{"num_hidden_layers": 14, "hidden_size": 256, "num_attention_heads": 2, "num_key_value_heads": 2, "head_dim": 128, "intermediate_size": 704, "vocab_size": 6755, "hidden_act": "swiglu", "norm": "rmsnorm", "norm_place": "out", "norm_eps": 1e-06, "positions": "rope", "rope_theta": 10000.0, "rope_fraction": 1.0, "qk_norm": true, "attn_scale": 0.0884, "bias": "none", "tie_word_embeddings": false, "parallel_block": false, "init": "uniform", "init_std_qkv": 0.0266, "init_std_o": 0.00503, "init_std_up": 0.0266, "init_std_down": 0.00304, "optimizer": "muon_variant", "learning_rate": 0.00488, "lr_mult_o": 1.15, "beta1": 0.93, "lr_head": 0.00339, "warmup_steps": 27, "schedule": "wsd", "decay_fraction": 0.31, "decay_shape": "sqrt", "final_lr_fraction": 0.1, "batch_tokens": [16384, 32768], "max_seq_len": 1024, "doc_mask": true, "train_tokens": 388300000, "max_steps": 16472, "dataset": "wikipedia_en"}
MLP neurons of a small language model. Each row is named by its layer, matrix (gate and up: input weights; down: output weights) and neuron, and shows model dimensions 96-159. Each number is 200 + 20 x the weight over its row's rms, rounded and kept within 0 to 999. A neuron's up and down rows have the sign that makes its largest values positive.
After each neuron's rows, "fires on" lists the tokens most often at its 100 highest values on Wikipedia text that the model never trained on; "fires in" lists the words (lower case) most often at its 100 highest values on Wikipedia text that the model never trained on. A number after a token or word is its count.

L9.gate296,165,208,234,185,181,157,229,227,200,229,226,217,207,189,213,233,173,209,186,192,190,181,214,196,216,226,206,214,222,211,218,188,230,210,185,207,228,175,169,194,214,206,201,226,166,185,231,178,239,183,248,173,197,192,211,225,179,210,207,211,194,177,189,193
L9.up296,175,197,201,194,181,178,211,193,213,230,202,214,221,176,198,188,211,208,213,211,221,182,182,223,197,186,185,216,190,221,212,174,187,203,164,221,176,184,185,253,199,223,178,228,172,183,187,226,212,158,202,214,182,161,177,187,197,206,153,209,216,181,174,195
L9.down296,180,214,206,174,205,196,141,188,241,182,205,218,172,218,219,192,159,202,186,207,204,229,193,172,237,198,195,146,215,200,227,222,178,190,190,194,219,174,191,189,207,186,187,173,199,213,178,181,199,216,178,158,189,213,223,203,209,192,171,201,213,225,181,160
fires on: " in" 48, " at" 16, " In" 10, " to" 4
fires in: "in" 49, "at" 18, "to" 4

L9.gate677,214,187,187,193,178,187,194,217,213,239,186,224,192,224,210,217,243,234,185,216,203,191,197,207,171,192,202,183,199,219,181,226,209,213,164,205,223,150,231,199,216,215,169,214,220,191,180,211,167,187,221,172,164,208,184,187,161,193,188,193,209,206,190,197
L9.up677,216,201,224,209,193,198,189,177,194,193,209,185,230,180,222,201,186,191,221,188,190,187,272,222,192,178,149,176,204,187,228,173,189,232,212,198,171,181,146,181,207,196,216,188,184,196,220,156,203,203,231,241,218,192,185,217,201,210,217,184,203,201,217,208
L9.down677,176,186,189,240,226,187,245,197,217,163,196,197,216,184,213,213,194,196,185,204,178,207,208,234,200,196,216,175,183,215,206,197,203,218,169,195,216,221,210,221,198,222,201,211,249,207,229,249,209,222,168,197,204,197,213,214,205,227,185,182,174,175,195,171
fires on: " of" 25, " in" 24, " both" 8, "ween" 7, "During" 7, "ate" 4
fires in: "of" 25, "both" 9, "during" 8, "between" 7, "from" 5

L9.gate364,194,207,209,195,209,184,225,217,198,214,180,216,175,194,206,185,163,231,214,173,168,174,193,199,221,229,226,232,219,230,211,166,216,234,200,206,199,170,190,185,214,205,214,218,187,199,229,187,200,155,196,202,194,216,158,218,175,177,227,222,230,178,215,199
L9.up364,188,212,221,222,211,182,196,204,187,245,192,177,205,221,199,211,250,222,182,210,215,184,218,216,218,226,190,177,175,192,168,189,215,194,236,236,192,182,185,242,218,193,204,215,164,215,197,180,227,159,183,159,180,181,205,171,243,188,208,205,194,199,216,194
L9.down364,191,211,212,211,230,187,189,207,196,174,192,187,187,186,199,198,173,230,189,194,177,182,190,211,203,214,152,230,193,211,182,193,204,205,199,209,185,171,195,214,221,194,215,211,208,170,192,219,217,216,225,208,229,222,212,192,193,184,190,214,231,204,214,226
fires on: " to" 98
fires in: "to" 87

L7.gate617,214,184,190,203,217,200,213,201,225,188,198,205,194,241,230,189,215,200,181,162,206,189,230,199,205,200,187,199,192,197,212,186,218,180,212,200,159,191,179,183,183,194,222,201,205,206,205,178,218,227,196,205,209,216,149,226,176,179,193,193,223,218,193,222
L7.up617,226,219,204,176,197,215,196,238,212,235,209,245,182,203,241,223,186,189,218,203,175,206,202,214,178,218,224,221,198,189,190,169,199,185,164,196,219,160,204,213,197,199,176,186,206,212,207,224,209,196,215,193,201,207,200,231,231,185,219,208,207,214,203,213
L7.down617,216,177,193,210,173,170,178,173,188,164,197,153,207,222,187,157,225,212,170,235,223,202,197,190,252,233,198,180,218,195,215,228,210,220,201,195,191,202,225,192,218,193,217,237,155,192,202,158,167,234,166,215,157,191,203,193,196,203,190,191,187,200,220,193
fires on: "'s" 48, " his" 17, " and" 5
fires in: "s" 50, "his" 17, "and" 5

L8.gate242,186,231,178,165,235,232,196,234,199,203,218,209,199,191,193,216,218,228,217,182,207,204,194,238,203,166,169,181,178,197,204,196,212,217,179,189,183,193,139,231,193,197,212,203,166,208,211,222,224,214,177,187,143,186,220,184,178,217,213,217,224,216,228,174
L8.up242,199,214,188,171,192,189,202,185,187,208,213,190,202,225,222,199,226,222,203,179,237,202,215,206,176,204,226,218,228,208,171,201,234,174,198,209,182,196,177,233,161,171,197,210,196,221,155,219,195,186,221,222,180,177,210,213,227,195,172,140,240,202,206,198
L8.down242,218,192,230,198,259,191,186,221,215,228,218,211,206,210,238,200,195,184,211,221,180,189,196,237,202,209,214,207,213,231,202,185,182,181,237,196,185,196,218,201,199,188,193,207,197,195,203,210,223,218,216,199,211,198,183,217,215,195,205,192,239,201,186,261
fires on: " first" 20, " main" 12, " former" 11, " last" 6, " original" 6, " other" 5
fires in: "first" 20, "formerly" 12, "main" 10, "last" 6, "original" 6, "other" 5

L11.gate39,208,244,237,205,203,199,218,183,221,199,220,179,207,188,189,201,192,202,205,213,189,203,200,198,194,190,192,230,186,177,183,231,196,214,156,197,189,224,164,183,250,214,220,184,186,173,198,191,217,173,205,211,224,222,172,217,208,159,204,205,215,171,172,224
L11.up39,195,195,196,179,201,177,164,216,164,189,222,183,175,214,205,189,166,211,187,211,210,217,173,192,200,215,190,209,201,218,213,199,202,195,184,213,185,212,206,202,233,192,191,205,173,216,199,243,191,207,215,175,189,210,221,173,195,205,215,178,217,197,230,207
L11.down39,181,228,204,197,223,194,205,150,219,210,208,179,211,196,204,210,186,182,217,165,190,191,165,188,206,203,242,206,202,204,206,216,242,175,205,198,203,203,185,180,227,185,207,166,211,232,212,199,214,179,192,198,179,208,198,197,227,217,211,262,207,184,216,191
fires on: " the" 52, " H" 8, "'s" 7, " his" 6, " adv" 4, " em" 4
fires in: "the" 52, "s" 7, "his" 6

L9.gate49,220,217,201,183,176,187,221,206,177,193,209,190,171,211,191,214,190,182,195,205,218,226,179,208,181,180,154,205,183,196,207,185,211,189,207,167,181,217,184,173,191,174,189,209,205,206,186,198,226,208,197,204,192,231,213,165,205,198,171,172,196,199,197,223
L9.up49,216,212,193,214,195,224,215,202,206,202,209,225,179,184,195,233,176,211,232,188,226,188,177,215,129,212,198,195,190,227,187,210,204,213,242,144,228,199,161,202,191,214,200,175,210,182,212,214,162,218,192,135,190,209,204,196,222,207,190,208,212,228,166,176
L9.down49,196,213,188,191,194,177,199,207,209,206,191,202,187,218,194,209,200,175,184,201,198,240,204,172,175,174,163,199,171,208,201,243,190,167,187,205,209,182,227,205,215,153,204,211,202,198,196,205,197,194,188,210,195,194,204,236,211,188,205,175,203,196,210,192
fires on: " which" 53, " and" 24, " who" 19
fires in: "which" 53, "and" 24, "who" 19

L9.gate179,192,182,200,181,222,182,202,191,229,180,198,178,174,181,212,197,183,218,198,198,164,171,209,193,231,219,184,243,189,197,187,200,199,173,225,176,229,180,178,211,201,194,199,195,189,190,206,186,213,207,176,178,220,192,176,195,196,179,216,234,214,212,200,217
L9.up179,233,202,177,201,207,177,226,190,187,202,230,199,198,196,188,187,189,257,176,201,193,172,233,177,198,197,187,235,191,202,185,195,211,199,203,192,226,215,219,202,204,242,190,237,166,224,207,214,206,203,215,208,223,240,236,192,196,176,216,194,172,164,196,166
L9.down179,196,232,230,181,175,224,168,205,185,207,192,209,206,186,195,182,165,211,237,192,171,228,187,207,192,183,198,245,205,193,229,197,201,215,214,198,199,233,215,194,189,198,229,189,221,199,201,211,197,180,197,201,227,193,195,177,180,192,190,193,203,169,212,218
fires on: " the" 72, "'s" 4
fires in: "the" 72, "s" 5

L7.gate2,241,185,205,196,159,181,197,231,202,216,186,173,174,148,181,193,212,178,176,170,176,214,204,197,200,185,219,187,202,217,233,238,175,188,183,208,190,187,205,180,154,202,189,202,180,179,215,187,181,202,203,170,196,210,197,195,200,177,180,214,213,195,188,208
L7.up2,190,228,221,194,217,165,250,191,220,196,214,175,186,201,199,142,192,198,162,146,202,217,205,194,202,191,198,208,215,179,210,204,224,178,201,158,221,165,217,200,239,206,182,172,180,207,210,202,207,193,226,203,165,169,212,219,178,203,230,226,201,197,203,211
L7.down2,206,206,215,223,184,175,188,180,183,175,201,187,185,231,203,179,195,178,186,180,200,168,224,183,204,225,197,191,205,193,199,239,193,232,198,202,216,211,199,186,203,228,182,194,201,214,245,177,198,216,197,179,223,219,203,212,185,214,195,194,188,212,197,206
fires on: " has" 48, " had" 19, " have" 16, "ve" 7
fires in: "has" 48, "had" 18, "have" 16, "ve" 7

L2.gate370,205,212,194,182,214,189,220,183,181,190,171,191,162,224,254,200,206,207,222,210,204,188,227,185,210,185,172,178,208,196,202,233,199,198,204,206,188,212,236,221,207,186,212,198,180,161,175,216,177,197,224,191,213,227,194,200,183,226,202,181,198,215,251,182
L2.up370,181,199,209,211,172,199,195,210,200,187,235,203,236,193,172,189,222,177,209,208,220,203,231,204,195,209,204,198,192,202,213,196,215,214,190,172,219,213,205,139,224,176,199,188,190,223,168,210,192,197,196,249,193,207,193,191,205,165,199,210,178,149,195,191
L2.down370,223,216,204,203,207,210,176,185,174,222,142,211,166,209,204,208,193,233,192,220,206,200,189,199,209,192,165,180,212,215,198,234,194,220,216,230,213,172,202,230,183,215,200,220,223,192,188,202,209,209,204,201,191,210,218,210,164,232,226,165,205,213,237,207
fires on: " along" 19, " there" 16, " abs" 11, " so" 10, " Mount" 7, " struct" 6
fires in: "along" 19, "there" 15, "so" 8, "mount" 6, "structures" 4

L9.gate248,161,203,224,225,222,229,186,200,172,171,172,224,216,191,194,196,229,159,191,208,220,221,254,206,210,166,169,169,183,178,206,246,191,212,206,195,211,189,198,187,205,213,206,191,223,199,192,220,170,197,233,211,185,214,181,194,216,186,229,199,217,207,195,210
L9.up248,224,217,234,216,217,162,235,195,183,189,197,202,197,202,212,216,188,193,187,209,190,210,183,200,208,217,199,232,208,202,207,185,210,226,180,221,206,208,231,188,182,179,194,186,216,215,228,214,179,177,152,164,183,244,241,199,172,192,217,198,216,164,218,218
L9.down248,188,170,239,225,158,161,212,188,199,191,191,200,207,200,225,178,213,214,208,190,176,194,209,219,203,185,169,206,171,201,196,231,172,211,218,228,209,199,209,194,160,211,217,213,208,179,226,236,218,218,193,189,224,177,197,178,199,219,236,207,186,186,179,263
fires on: " October" 14, " U" 12, " July" 11, " May" 9, " February" 8, " November" 8
fires in: "october" 14, "july" 11, "february" 10, "may" 10, "november" 8

L8.gate577,181,234,194,184,215,218,247,168,227,224,146,183,181,211,204,207,224,221,206,184,202,182,248,195,219,196,200,187,210,156,182,188,208,212,196,240,193,134,225,200,168,175,195,177,175,215,183,176,225,171,192,170,190,198,196,214,176,137,209,213,163,207,228,221
L8.up577,213,214,227,212,186,202,213,217,176,188,192,188,197,195,187,178,208,227,197,186,204,195,233,193,235,189,164,201,209,188,196,234,217,184,203,205,201,190,177,199,263,217,187,198,213,234,218,204,206,201,213,244,191,208,178,200,213,186,181,209,194,226,207,217
L8.down577,231,176,201,229,203,228,199,208,201,195,228,225,215,225,247,224,188,172,177,217,189,163,213,233,149,225,216,215,207,219,196,203,204,192,199,189,196,227,221,171,218,213,222,212,216,188,203,216,178,219,188,189,175,213,205,200,150,185,183,208,199,177,189,186
fires on: " of" 27, " both" 17, " outside" 9, " throughout" 4
fires in: "of" 27, "both" 18, "outside" 9, "throughout" 4

L8.gate615,199,199,201,194,215,205,186,220,201,192,160,190,218,218,183,196,218,159,240,182,198,232,243,205,179,199,181,203,195,189,213,164,206,198,211,202,147,192,181,131,188,198,202,216,213,161,202,165,216,195,182,205,177,190,212,169,201,196,205,191,205,216,227,179
L8.up615,189,211,166,207,212,176,199,187,185,202,196,200,214,226,188,225,211,216,214,189,204,215,181,232,196,192,176,208,198,237,183,184,195,214,227,183,203,173,181,207,164,205,171,196,154,225,235,157,206,201,175,204,170,216,189,224,214,211,210,146,200,213,214,226
L8.down615,208,190,216,184,175,208,182,209,177,197,218,224,191,174,180,202,198,235,197,212,225,210,214,220,200,220,175,220,209,197,182,233,201,198,170,194,212,199,175,197,193,196,192,210,248,191,206,161,233,217,207,189,210,180,214,208,222,203,173,179,224,227,171,175
fires on: " a" 29, " that" 16, " A" 13, " which" 8, " this" 6, " no" 5
fires in: "a" 37, "that" 16, "no" 8, "which" 8, "this" 7, "one" 5

L8.gate188,188,220,181,195,215,186,184,181,201,204,202,237,198,187,220,210,196,213,154,219,201,204,200,198,200,205,190,190,173,192,188,173,247,193,216,224,182,179,199,214,187,193,198,184,169,237,192,202,184,171,201,174,227,202,226,210,212,173,209,178,226,212,161,178
L8.up188,204,178,213,217,197,201,198,224,170,198,190,190,155,221,182,207,224,234,229,200,205,218,182,209,222,210,196,208,185,220,207,166,193,210,204,212,220,197,177,165,205,208,184,208,207,185,200,202,159,182,198,210,196,221,190,207,201,197,184,222,200,217,176,208
L8.down188,187,221,226,186,217,199,228,165,218,206,213,243,217,185,238,198,192,195,152,179,193,188,191,210,202,201,225,188,178,192,212,195,231,216,187,199,199,217,196,201,208,175,217,199,213,215,184,225,253,194,196,174,216,185,205,209,202,189,204,171,228,224,210,238
fires on: " On" 22, " re" 11, " Score" 9, " o" 7, "On" 6, " st" 6
fires in: "on" 28, "score" 9, "at" 7, "to" 5, "re" 4

L11.gate433,219,181,239,212,237,192,192,164,157,215,207,187,169,184,185,199,175,198,179,187,226,197,209,173,196,198,200,215,150,199,197,182,190,228,184,174,211,215,220,198,221,217,184,199,221,173,180,177,250,210,199,231,180,237,195,170,192,233,215,177,212,201,215,210
L11.up433,206,200,228,198,242,210,191,242,160,215,226,200,193,209,208,188,226,239,185,203,204,227,230,199,166,171,201,196,193,190,197,192,242,202,193,199,188,239,221,212,191,196,212,211,179,210,178,190,206,205,184,200,221,230,222,218,201,208,242,212,186,172,162,196
L11.down433,204,223,188,204,174,207,179,196,201,161,203,227,174,200,181,184,227,200,236,195,191,199,192,197,209,200,247,213,196,199,195,200,192,186,202,205,184,186,194,192,208,180,223,212,173,197,216,184,215,177,219,203,194,192,167,196,204,173,166,203,185,246,224,200
fires on: " the" 15, " that" 13, " some" 11, " those" 7, " all" 6, " as" 4
fires in: "the" 15, "that" 13, "some" 12, "many" 8, "all" 7, "those" 7

L9.gate419,232,221,207,195,199,206,194,207,202,190,211,213,194,229,209,167,242,214,207,211,186,183,223,235,187,223,212,213,180,217,184,175,226,192,178,177,196,190,187,243,186,177,180,184,211,193,176,166,152,182,160,192,212,235,211,191,175,190,181,187,185,211,166,186
L9.up419,201,212,206,185,217,226,158,195,197,226,193,183,218,186,230,165,193,229,251,223,218,199,204,168,206,213,161,208,184,185,186,150,191,176,179,207,153,215,168,203,181,190,184,179,174,198,199,184,191,241,199,194,224,247,183,190,239,195,222,243,205,179,189,202
L9.down419,216,223,192,208,162,168,218,195,171,225,204,217,232,172,224,220,185,184,166,179,239,208,168,187,185,181,187,220,214,180,216,232,174,233,251,183,204,205,202,198,189,172,207,243,171,215,209,233,227,174,168,202,190,184,201,194,207,213,181,218,223,202,191,203
fires on: " his" 23, " the" 14, " their" 12, " its" 7, "'s" 5, " Sus" 4
fires in: "his" 23, "the" 14, "their" 13, "its" 7, "s" 5

L11.gate123,190,239,191,166,234,208,202,194,174,236,193,186,188,169,169,229,169,225,231,206,202,206,203,205,168,204,228,180,196,182,190,173,157,178,194,232,198,188,198,200,187,189,201,201,218,194,218,213,203,213,202,195,183,217,213,203,189,203,208,181,200,208,192,219
L11.up123,230,190,144,159,177,172,203,216,194,183,234,214,220,223,190,176,209,197,195,194,181,178,183,206,188,237,189,223,209,193,190,224,174,211,179,208,207,215,190,186,188,200,180,207,177,164,199,192,159,197,223,173,172,224,160,178,219,198,230,188,206,230,214,169
L11.down123,219,201,185,209,186,180,234,237,207,164,212,202,208,194,211,179,176,199,201,183,225,185,211,192,192,217,168,189,194,233,200,200,191,189,217,177,205,181,216,152,228,192,215,209,213,179,174,221,169,196,241,215,204,217,173,258,195,192,197,222,202,171,240,237
fires on: " first" 50, " last" 7, " previous" 4, " next" 4, " final" 4
fires in: "first" 53, "last" 8, "previous" 4, "next" 4, "final" 4, "second" 4

L7.gate33,201,202,219,201,158,191,160,211,199,188,183,212,205,206,199,214,229,221,232,197,221,225,228,207,196,177,199,184,173,204,212,183,247,188,207,155,196,160,196,206,159,208,206,227,173,184,151,215,192,191,186,182,211,215,150,210,236,191,205,176,183,207,230,199
L7.up33,206,241,250,203,181,171,234,183,213,240,218,240,211,195,231,226,200,200,200,194,196,221,214,198,223,191,162,216,228,201,189,226,228,181,203,202,214,192,200,199,200,227,212,189,221,212,210,217,227,189,214,188,161,218,164,218,210,192,213,240,230,201,216,210
L7.down33,197,172,208,218,184,179,188,207,228,232,189,213,180,206,154,158,179,204,228,216,188,177,192,211,207,208,201,211,212,181,204,171,171,190,197,200,190,206,212,202,204,150,172,205,166,173,234,162,175,215,173,219,206,193,205,182,184,185,215,195,220,194,226,155
fires on: " but" 42, " and" 31, " Apps" 12
fires in: "but" 42, "and" 31, "apps" 12

L3.gate151,232,190,175,173,207,221,215,162,215,188,220,214,182,243,210,200,209,179,220,195,205,195,201,176,201,187,166,211,212,177,207,185,232,185,183,215,219,181,176,171,209,176,181,192,187,167,213,198,162,223,204,210,232,198,210,187,185,216,191,205,207,180,202,188
L3.up151,208,183,196,198,203,196,229,175,194,239,193,222,164,216,191,190,186,191,190,209,193,157,182,170,229,202,175,189,203,209,197,196,164,194,215,199,187,194,207,178,213,196,175,211,213,208,219,216,190,188,186,234,182,212,231,208,212,182,231,230,216,188,195,237
L3.down151,206,194,181,199,197,201,206,183,197,191,216,210,213,182,225,212,224,221,240,194,185,192,197,201,198,201,184,202,192,158,206,167,225,190,198,174,155,205,200,208,183,228,199,173,198,183,204,173,191,233,210,215,213,165,182,188,191,178,180,164,243,197,175,203
fires on: " His" 20, " his" 19, " Their" 11, " my" 10, " their" 10
fires in: "his" 43, "their" 21, "its" 6, "my" 5, "responsible" 5, "her" 4

L11.gate113,175,183,195,218,210,200,263,221,210,197,219,215,177,203,197,193,247,188,188,212,223,173,214,186,245,192,190,231,170,236,192,181,200,237,190,192,218,233,178,214,185,225,190,235,175,201,228,208,189,209,185,216,216,215,187,195,198,187,210,190,200,214,203,189
L11.up113,198,197,233,177,215,234,221,182,206,207,187,214,216,230,197,222,164,194,202,200,172,193,233,173,180,171,220,220,206,179,217,178,206,240,160,184,194,202,194,202,174,193,217,188,198,191,261,204,193,168,193,178,247,213,202,214,217,188,227,222,212,229,235,193
L11.down113,169,185,233,213,183,192,231,177,191,190,184,211,217,185,230,186,213,189,174,206,238,220,164,150,194,213,146,207,193,191,202,165,150,232,170,186,223,200,210,221,212,235,194,235,207,187,195,198,171,225,185,198,155,227,221,193,203,223,201,184,203,202,227,197
fires on: " to" 31, " until" 19, " from" 11, " in" 8, " and" 7, " since" 6
fires in: "to" 31, "until" 20, "from" 18, "since" 8, "in" 8, "and" 7

L7.gate346,225,190,187,171,177,194,196,224,229,242,218,188,208,192,189,207,177,210,167,219,195,205,185,221,200,211,206,178,177,188,197,195,199,187,171,220,198,210,201,244,223,243,179,201,197,209,205,195,200,218,205,162,180,185,194,216,223,206,210,197,215,223,205,181
L7.up346,200,165,209,203,165,230,169,176,172,259,155,223,209,206,217,198,215,239,201,181,235,172,177,136,198,198,221,214,187,220,210,172,196,174,193,220,193,197,188,213,182,206,245,246,195,200,204,212,202,193,196,206,177,214,206,209,193,243,165,203,185,223,198,194
L7.down346,215,170,235,190,188,194,194,159,192,178,214,216,189,187,237,207,200,183,182,214,212,229,204,180,218,202,211,182,201,203,214,161,193,155,215,272,212,211,206,156,211,215,226,149,205,212,197,212,217,197,212,192,222,199,214,156,166,190,225,165,225,202,165,208
fires on: " On" 35, "On" 16, " After" 14, " At" 14, " By" 5, " Following" 4
fires in: "on" 50, "after" 15, "at" 14, "by" 6, "following" 6

L2.gate393,219,182,197,182,223,201,184,202,207,192,221,204,201,165,184,208,186,206,221,196,200,159,189,220,199,176,188,204,221,205,191,214,208,196,198,172,188,186,214,218,178,219,211,208,219,178,199,192,171,189,161,193,186,186,146,220,232,199,180,207,238,214,211,194
L2.up393,225,225,222,219,210,205,197,219,225,248,192,196,235,146,201,211,195,195,168,196,228,180,186,201,215,161,192,170,196,228,221,216,194,182,228,195,213,191,217,197,190,166,163,197,183,185,238,178,192,215,188,175,205,205,154,196,189,201,210,186,177,194,233,183
L2.down393,198,175,206,175,200,200,183,198,171,143,234,218,197,232,211,215,187,198,216,215,187,194,192,192,215,204,204,223,185,206,203,176,194,198,173,182,174,229,214,191,163,245,202,217,216,176,189,194,173,195,198,210,177,183,216,238,194,220,206,178,267,185,184,173
fires on: " an" 40, " its" 26, " his" 14, " their" 6, " my" 6
fires in: "an" 35, "its" 28, "his" 14, "their" 6

L2.gate587,180,207,223,200,219,165,210,213,203,177,220,183,205,209,205,167,187,190,205,214,212,202,186,233,206,145,138,216,177,212,181,239,199,222,233,206,200,209,231,185,176,177,182,231,188,175,210,218,180,176,214,210,166,165,205,184,226,180,175,210,201,209,193,208
L2.up587,178,205,238,206,211,186,197,189,192,209,200,182,212,207,199,191,192,203,175,197,184,213,190,215,208,166,151,229,170,207,176,231,196,219,232,196,202,234,224,183,194,171,185,226,230,213,222,200,189,189,219,221,162,181,189,198,188,211,176,205,192,189,174,197
L2.down587,155,209,229,204,178,204,222,172,171,191,204,206,230,203,215,179,188,190,196,172,183,223,194,194,225,192,178,247,215,204,168,218,189,173,213,230,222,233,200,207,206,200,191,209,219,215,173,205,169,152,216,160,168,230,194,199,216,173,179,211,224,221,190,217
fires on: " February" 17, " November" 16, " January" 10, " December" 9, " October" 9
fires in: "february" 19, "november" 16, "january" 10, "december" 9, "october" 9

L9.gate265,187,208,189,192,170,178,224,177,199,210,199,177,180,190,201,194,209,197,211,239,196,178,213,190,235,203,193,168,194,249,189,222,200,186,235,198,200,198,209,169,193,143,215,218,197,208,235,192,230,217,180,158,191,225,206,188,204,193,219,191,202,190,175,159
L9.up265,214,212,213,213,191,170,196,190,187,219,213,205,201,221,207,174,212,172,162,190,185,199,187,212,193,198,207,206,194,219,220,231,209,171,192,201,188,184,211,167,198,197,185,198,204,191,190,202,206,204,209,165,198,211,203,205,188,222,227,190,211,208,212,173
L9.down265,164,229,227,166,180,183,172,219,198,167,218,173,202,238,189,199,188,190,194,205,196,181,195,208,178,185,195,214,214,194,208,202,189,207,175,230,187,185,200,209,223,199,198,172,210,189,177,195,214,212,194,225,171,214,211,194,211,184,200,223,196,241,156,204
fires on: " has" 23, " have" 14, " for" 10, " made" 8, " had" 6
fires in: "has" 23, "have" 14, "for" 10, "made" 8, "despite" 7, "had" 6

L11.gate560,207,151,201,228,172,183,226,220,204,219,206,202,219,210,156,178,241,210,169,187,173,155,172,223,228,219,185,183,171,211,201,182,200,183,178,185,191,157,209,207,206,183,147,201,208,208,222,211,186,222,238,202,168,226,202,196,197,218,174,198,175,173,220,197
L11.up560,185,166,236,167,214,208,198,203,223,199,182,173,235,203,251,207,156,236,190,211,174,213,219,205,182,193,176,200,191,212,187,201,215,209,213,214,191,202,191,214,204,201,221,230,190,153,178,165,221,204,172,168,195,202,225,203,219,201,214,171,203,204,184,200
L11.down560,196,201,169,263,226,181,193,178,190,210,175,233,227,199,202,171,217,196,186,206,220,195,174,204,186,178,191,170,222,195,213,163,178,143,179,204,218,189,213,196,195,205,169,169,201,207,223,230,182,212,208,231,195,202,166,203,206,204,206,206,216,193,212,179
fires on: " in" 30, " of" 15, " at" 13, " to" 7, " from" 5, " At" 4
fires in: "in" 30, "at" 17, "of" 15, "to" 7, "from" 5

L11.gate300,230,202,217,180,203,204,175,186,174,183,191,200,217,184,214,211,207,160,236,222,206,189,211,189,187,198,203,208,188,195,214,177,184,167,173,181,194,205,189,209,231,224,187,178,173,175,203,215,207,207,202,175,219,241,208,233,202,229,208,176,218,208,189,206
L11.up300,222,200,211,184,178,180,191,177,178,201,215,224,197,164,228,205,195,186,221,225,214,206,211,207,209,206,188,191,229,185,201,208,188,189,184,217,197,185,162,181,189,190,207,235,179,213,219,219,177,207,181,175,194,212,226,181,226,206,196,170,220,198,190,213
L11.down300,218,212,199,204,224,179,208,202,231,184,185,155,217,176,195,202,205,198,176,196,226,172,184,207,230,199,212,189,147,162,212,216,246,201,164,195,194,197,163,230,217,178,195,186,219,217,221,199,181,226,197,210,220,215,196,247,173,194,181,210,198,195,219,187
fires on: " the" 47, " The" 13, "'s" 6, " his" 6, " its" 5
fires in: "the" 57, "its" 6, "s" 6, "his" 6, "their" 4

L11.gate469,204,213,187,172,204,206,176,192,201,212,218,217,154,197,180,196,210,201,222,233,202,148,172,197,237,164,168,226,237,177,196,207,188,181,207,199,187,182,171,210,182,218,206,192,205,161,196,228,205,226,216,242,202,207,189,222,187,186,208,170,209,206,227,240
L11.up469,208,236,186,189,220,218,163,163,188,194,176,189,195,169,195,164,207,186,162,177,168,159,182,193,210,216,184,207,191,228,211,181,217,166,209,183,179,210,175,206,224,255,168,249,179,185,209,210,171,190,178,191,179,162,216,217,224,184,203,211,195,185,207,197
L11.down469,167,191,190,198,234,211,185,242,237,194,225,167,204,216,206,224,183,198,215,197,220,205,199,218,241,201,259,209,210,213,185,209,181,187,179,191,223,192,182,197,186,211,182,197,256,219,212,162,206,211,189,194,200,203,198,201,221,213,169,190,243,239,217,207
fires on: " the" 75, "The" 8, "the" 5, " The" 4
fires in: "the" 90

L2.gate312,216,235,198,223,226,188,215,198,219,195,161,247,221,210,181,222,204,205,188,237,229,210,196,194,190,183,194,182,180,240,215,195,199,235,204,176,196,209,196,182,172,189,243,215,222,170,217,190,194,219,192,233,202,192,231,214,172,200,201,181,248,199,211,159
L2.up312,226,242,224,198,215,179,217,194,208,215,197,239,223,178,179,206,178,203,176,229,226,207,205,199,212,198,204,167,183,216,221,191,195,220,229,197,199,215,196,222,198,188,207,237,187,205,205,190,197,210,158,219,184,211,211,214,221,198,204,172,203,185,188,169
L2.down312,214,178,210,172,166,210,195,203,182,175,226,192,214,199,194,218,200,200,227,190,192,172,140,189,238,198,230,219,231,204,194,186,193,180,167,216,209,202,211,205,159,233,183,198,189,181,188,201,181,207,200,197,176,168,188,204,205,198,187,198,231,204,203,218
fires on: " his" 65, " her" 30, " Barb" 4
fires in: "his" 65, "her" 27

L11.gate4,197,219,204,200,190,174,224,195,169,200,193,191,186,209,198,211,199,185,211,188,232,168,215,184,212,206,166,174,198,214,186,203,215,215,203,193,162,183,198,207,195,214,190,220,174,217,185,217,196,215,163,146,227,187,193,180,205,183,193,171,185,246,176,199
L11.up4,204,204,183,213,172,246,193,179,203,200,187,210,172,191,184,188,194,207,218,153,184,192,228,211,204,218,169,184,167,222,228,224,214,240,189,211,194,179,201,179,230,210,211,210,218,175,197,211,233,212,191,173,182,205,179,208,198,211,168,190,184,188,196,187
L11.down4,205,213,232,213,224,193,191,232,209,190,222,229,240,211,202,197,190,188,218,212,167,230,173,166,197,191,202,209,225,157,191,175,191,171,174,208,231,201,198,216,172,178,187,218,203,229,233,161,195,184,235,247,185,173,180,197,220,186,220,218,201,191,198,222
fires on: " of" 45, " to" 16, " and" 16
fires in: "of" 45, "to" 16, "and" 16